Weights of a small GPT-style language model, trained from scratch on English Wikipedia: learned positions, biases.
MLP neurons of a small language model. Each row is named by its layer, matrix (up: input weights; down: output weights) and neuron, and shows model dimensions 112-239. Each number is 128 + 24 x the weight over its row's rms, rounded and kept within 0 to 255. Numbers have three digits each.
After each neuron's rows, "fires before" lists the tokens most often just after its 100 highest values on Wikipedia text that the model never trained on.

L13.up42:091161118116117135142154121134106152129129110114164104124132100128130129133147161113132110117114148122115135128117141102145123130135095107131131137136105123172093104092136131151173130161158104112124145139129124125144129148147158100111128160119148163130119118140125104121177122118112125131092145097118134147097109129064150134116135126129142118068096149126203117171116109168169149147086
L13.down42:136111114122122145196096079114114095120150124125163128170151093117111161149107160113130101095173133132119092142071107163151150107183112141131182157147128104144137118127118146105093148119119117140150131134143166096121109147134150179130085134072104130119154158088115080140173101122103177143111121147140149111099099103143096140103160090145100127129116141144142104135119131134121120111121
fires before: " of", " and", " |", ".", "s"

L3.up1042:136187121117115085128113148136120076166105128102130135122135099126107076160079092160150169136115117138100103145119088157161162145119116125164101139111163041109126158107085127080087127087136115126101062168104135142141127153073128136121153132161109103134114113097134098083164150140124092112106109111088108131141105126148137138138116140138139118117105118098062124144100137139105130153134
L3.down1042:089186125135093107167117165117107101168159145114123126168140098133144134087150105140172148113111118150097129092130109114131171099163135116139099100153124111145113139146107119158139137104119112156120149138152146122160111155163119072140115113137152125088094114092150093121079114133117098110134096102132161153132169088128122106124151162156120114135111133134099123116114129124100139157135
fires before: " |", ":", " ", " for", "\n"

L13.up418:140168094162114138145146117144137159140123122127074169144122124127113127120110115166119140110058168125117131153123136126162114105143103092116146090094156102102152124134182125130145083135113148145149126141138111173143130145155171157153151080168141117122123096132146095093119106148128155119175166144125112120154139143074200122151181074103145121155117163117091138125115119167096130141140
L13.down418:127200152118146109144135112132111121123134128113154099061106115116093125132109093109145119116142122130111114126131135146130134119136155122131163110160123108151120147116137154165096104129096176120113154128123172083115134146083082110140130157099126135130096069115117163166146172148108127161158152115130121110125083124112142103100126107117148149087147105116153156131120168157118103117140
fires before: ":", "6", " |", " of"

L4.up1325:093163144117122123141133135124151135082129157134145066126148105143128096135111122147153129115073130121147112152140160135103116152126109105098155143122105132099141130123112121133142100119184131165119118177119138157146132130130130131100171146121147131123133121141095105096144144086133149115105121092127110107113120135091133132133124100080159123136141130108092119102115134125116146158091
L4.down1325:126141145127171132127146115152133139119121101137175156096150124130123114133131135125111150107138155138118136131096134130142106143110152110112138102130131104161169112152118125147107106114091139118130156169137134148140105115115116108119115118144106127128147247140115151169136123101107123123116103117108129146160132172103165139175148089099138156122139102161126090135128168138151112105157
fires before: ":", " |", "s", " ", "=="

L3.up452:104168106137091093137141149096135123085059137139123098134153152099116167098142091151139149135132136117107148122124118121128139118173115123142122115148118126126158157126108131152086157093131135146098195158145143088193110120201136171125132112169166139115100127157094167125094123128111174123166127105127091137127133146097134103092086105105140121108125141148087143133107128097142133116102
L3.down452:127092135188105147066094113126112112070140135139111133118129109151121153133171140137112109153106099122138169164123148158151112129123180121144108125129141092134117144102078113143088147120157104072145104134082157161142142163154130144129139159124106126112127185145110109189131114110119177132130116138120147125193130166167136100045196131126094136152071137123135128131131126096100186136144
fires before: "\n", " ", "-"

L4.up1126:086142112117114116165139165085124133099105123109153124153109145114140091078122106113147158101134143152119141116123148133096163121129127093114122130169140111155134177110089131151157103144139069141119117180126101107152108151131191106086148118165089107166111117120122136120154089142148125113120169076134148137126101119120168131125134093169138106049156117115098126179111123100118122168074
L4.down1126:146068141142120158135174145101137145155119118144125145140137146116134111116155108150105180107142145146107159136066119160145148124146103127111140115140136107139114155121145145146120107150135135123091106116105138145128088160116116118102102155182119122116152101172137159133113117129123151142120131087146096146153084131141135160126195104193111134110151146110134105150135135135122109100136
fires before: " ", " |", "\n", " ("

L4.up1376:122167093128077147110139144104112143109146106113151134130129141126128144072118086152131140119104115127082131159101135153145126152116132071127145136144109093159173166112125125173123111136102124122122134169111149120145123178151153156091173106147152159138120121148111123119188132124124146079123076092128135145127053148169144154127163027116142127125133163130090124138125146138091143135069
L4.down1376:107112099098088115155097132106084138102111154117138130147125127130134164160148140139090079105119167163120143190106110125115136141104175116117149092111109111188158158135110167118119166142160115102145138140101108127111146191108138120152131127135145134176124152152157105147119076133141143210110126134157151132114090146161128163132130122145132133087136108092107125161145152144141129132131
fires before: " ", " |", ";", "1", "0"

L4.up353:088137104212087139143149155119108101129148106137156119136142129113126117115150102103119121113138115137117110113142127141111161123121132129139147148147121085145169164116114091141157126100104102135099098089155137149147107154145145102131137143122169112149114127165169139127057124116130127129106127112130166141106144156117148123090157134153119144100138139145133120122095121112127150158065
L4.down353:160106132132117161141124139106140107083115104136168156063079113128093125141128147118136099131129135084153166141181137176143122112154135108163148110095103140158106134135150133117113146116131114136113129129151132108107133096139104154143133111095124127144128226145088079105113146132132117138151144107116096114122148151152080161130099132110075145142106158140118092100125165142146112084176
fires before: "\n", " |", " ", " of", " =", " in"

L13.up975:147111126115106130168136117129129094120098142182133114146139143117130189138092141126097146118126158082111174144121111173117132112120133105101117116180136155131145161076165091130163069148143142149138142123126122145123112149134140140151128136141168116197146152148114106107126090150105133132096161134125151077107141133137122134142130129142142128076169133087149130093106113108126111128082
L13.down975:091118132117103125088163135150140118168140091106124146112133153148063144118123134181126123134129128114130106137134125130133137121109084112123115137124115100125121111146113115140133118131137097128106138115117116139128134140149144163146097131102089116147098255138121137131107124124127130146128095149113115113157065174083149115106138106127099121147096167147100128146171119136079138114138
fires before: " |", "."

L3.up1522:142131131110113152147116182084076148122142126135141092113098130131118176101137062134106113148130096145082133133123114176118101159112146089137146096107120128081139163107095085168136094095099174123157120160122168135130101141137146120114161155149152156131121127166108134080138158093098134101121109050142123121122073139149126155103115031100104128126125146138103128127101102126107134122092
L3.down1522:125144126152142108125134157160106117099140146104173153094154146129116200109136118121104157081138150127116150102148125069141176143151133090124120169142105133136113136130123141174133086168103164152117150111129099111112152172158128093127135117163106133141122117140143162106096104144125149122107158122142130186147153135084114136099137140082135135119158116116128116110098156122117149155088
fires before: " ", " |", " −", " +"

L8.up1156:138103137179107086101122112100160070124141151143137185106082093129146132148110095152107137151134108132130131147130124154137121115138137096157122115099123103140132130094136118142128157119128094141155134126122146130134108128125130113118138098145116146138127119118126113141116100139096164072115104134124149124109116138118153123118128127169138118151139136120136112114092114148052121165111
L8.down1156:126143177137108148133140107148140087104128157114125140096162120110076174112110151124059081115123128139103122115088134050165151107105152100138110132132184109108108135123125098177169120136140118133107125149109127135119139117129111156143136102121133173121126235162086124094123140097137140134080161114150142126165152155121150132134108091111138135114142148136146090140133133127132138117126
fires before: " |", "0", "."

L13.up1485:119091171149111114146131124116090137175137100140122082112115090143168091146122146115122155129170122141177114171115148097123153127065145145153126166160134146129149121120142137106104129143121120075150101126160145154108140129140123063108135140149116126110140103145126103081133140161150127091095122079152155117152131109128156098147116128167157140103121149144149126138124131152156137152125
L13.down1485:117138091131163115114133143116107136117179121128163134102097098122157176121103109177154119124178130123143148139158088086099125119178145109096167154115060117153135119128097114128093123133124108129126110175108113100121080145100166151129113105097134104152112126107125163085139116136135135161172100114123132134129128130106147110153171105125089167127124103124150154100194142127110115135140
fires before: ".", " to", " in", ",", " and", " from"

L13.up1123:125127112122123192099134153134106151159116110121120143125127094139091102131107128170123145098105118168106139142121156104150082135133129107120143122097119126109124122111108108152113129156152121109174143138148115105160112168122165135154130112106128162121080115132152119112157152164113112075134133126091110119094149129090108102178144124142101152142142130122097171160134122142133116141075
L13.down1123:096111130115132093133163104157157133140116130118108139166111115144135126153153131113147101149120146117076158106111135151174150136081139152128128113136141164131108143076145142161117182115142120105081118166108096151100097111156122102114172159165132129128119109135148148131111130101160137161160141114119131135116146143144091121134116132115120102091102106086130131172113103091142123125127
fires before: "5", "6", "7"

L4.up1031:105149124103113129193133143107114155133079122097136136096100109120106106122104123131133160126108111137104139135155139095138122121133150102145134160138118134132112162163103102115081109118134148128151072170121151155136129144110145158106150125144127108142142110137120108119141126144168138134106146080149139130094131124131172083098116083161147077080143125139063105150115131086136121110085
L4.down1031:152113135165124144118148127108146109134109141094143187107124137146118142097143121158123146095086121172147151147141172122124076138173116135137148113103158148150127178134128132120127131133111109111183120156126137108107103163137143119106124099130127099152124082151150129140104116124108147119113146112148146138125151132110144158132144118137084111073122104128115115143088138145112128175117
fires before: " ", "1", " −", " |", " +", "2"

L13.up1320:128148158127109088124123145135114103145120142080118102123177155144110150129115109130106118112073165122132169151162163089138173151081071134105148135133147126127103155109153070153116091126127108096133113121178109141120127106145128138102119143146118096097121127138131166132160129111092175139144089065129117092120140132126135147160120111090164095103115117105114121139130116098101139167154
L13.down1320:091051130185096133138133151141121134089146113137107146144082118107104146104130146129113142091116152124121115136138138114154120097107161138160184169116143117163145132139084102155044091140129139144136132122172143138140120137118151105117107137121144115138153173128101105146098103120112111141168126163133174126138144133112079145101103126133081190115115091112098132116171145120155104122126
fires before: ",", " |", "-", ";", "–", "8"

L13.up1337:073108132134144101121159163175133128124138102162114129109121086131085084133123129157142118097108169150122112147118142106134160123119132104138125133141034093150150114114144149131142122174124135129115119159128124125104120131074146090136118122154131175136139107153116143142123136110108117101128139129108124163111126139096166120165129107115150068115103163123107146125154150153130120157162
L13.down1337:097125135128126130146158113112145116138141143130081161138106181110157100100094061136125136132125138168151152118124105117110119136123092121128123108131171139145114137132113131159118130138097159108116131133162130144129141132167101079126123112121092130148138114123112160149089152100131145119147145154158109127114154121101061132102138150117089069162144131160106154160094127146124134128119
fires before: "6", " |", "7", "5", "9", "8"

L13.up445:117116134121141104136166145130137151095146116137154113148157114162119145083179103135128136097132176127128137102130077129102155133154120091110150133139115102137124128073081164138112131106160162141114151122111109125097080124142131144117143128143087124159137124109079140136129152154097128063123146097124147167120110096142130140132130123149118132098108114158118139118101101110075138196120
L13.down445:121135096125044110155127146116151113133164135143157155123173131133139161118127128127124136144121129151129120129149143089122136148144151139168121110098128128121139131138129160099131122110152148158146126119104153112126139119166123120157149108108100142120112250133111126119158141140117094138128114104143167134137165182122115144105123141117139131135077141138122141137123136115145155118140
fires before: " |", ".", ":", "1", " be", "5"

L3.up717:119148105122094073127157130102111148129112135116098149146134120146123151089158122131163157134129127124170138134118171104118120134166196118104118130125075098103154146095099126112072104144108155159104158149155120091165113176172131201107124095125113103121088121120137175180145133137095164149145088112111097128108111118145124108098116094093112127120128127114118131154130164110171186129085
L3.down717:124141120140104086134106144149115111130125121123158140150096086158143119090155154132139119138125119136123151134086168142101154093095142103143131129154129121134129129099116160170118128119141105105125128117085122140132129136142140104106130156118121135110114124115119154155131131134118181160126111114122101133143100141129114120085164098090153175141059106104155106145161112140096138108108
fires before: "\n", " |", "---|---|---|---|"

L13.up542:076175170157125133104137132146157083134115155083125183085137129136147129101120160125111093113144133166140106132127127120111146157164075123101111124140112137173168149096160134174135115182147151113139135156150102121144160133135130116116132144129107135145107104142143105150121117116129149087117109095162137133116134123093146154143124050110095129134096123149078137110100153133105171167121
L13.down542:114123081122124100143123133115108153162180089138148079160120108103117156092083105075172120101214118151115099160111139166110155086150157099156099128129161086138157119152092172160085102128137140113156087145120145157144128146112162129158099158124145141143133101089139094165124113106135100158127120111149129108114120106133105182089117119117129146104140156146157103125137150126105127166108
fires before: " |", " of", ".", "==", "s", " and"

L13.up280:069141087123114133120120121140153128167102129154117162119145120104131176134151148137142051126129132153138128138142085144096118155113106061118127145185073143163118186136114104135155132125140130117136119126194114115117115123124121152095156107110132109160109160080149142119104112135073126091130076146118143118121164120153144121081126122136103103112098119125138126080148096169078131125122
L13.down280:138135145124090116136124138116149135125134099105097140118121109134130152133122156136115124121118118092128141097142132119145141165119127117149153121109123088104137108146129150167115112149132098152135123156080126120115111165099125149143108107098120114147122255115127101138110135125108110137101145161147137141132146145088141097138159108108143110157110164123149116129133124100130148086159
fires before: "0", ".", " |", "\n", ":", "}"

L13.up465:114182128083130121156097142137137147168130053119132134102127133127152130114126149111172112120129153172099149117126162121166118143127094065120141135140112129132138144148125070152119146105145139130120141162144145166109134136115115102127140163114132144109116123082099102099116146133141124122131129091108143135134126154109128120121156109114120146084099117127121140124111142100165148145108
L13.down465:161149126160113148159157124128093143127117111105133151154133115141099167147067153115147150118135115137130111137129163106122114160147125126100144107082140111115142167201128112123119147160135100096114110138078123121114124165117129125146134148108076120142116189133115101143099122132096129120119116144119139119137110106114155117119162147108070111163117163135080152125108138117102129128121
fires before: " |", ",", ".", " ", "s"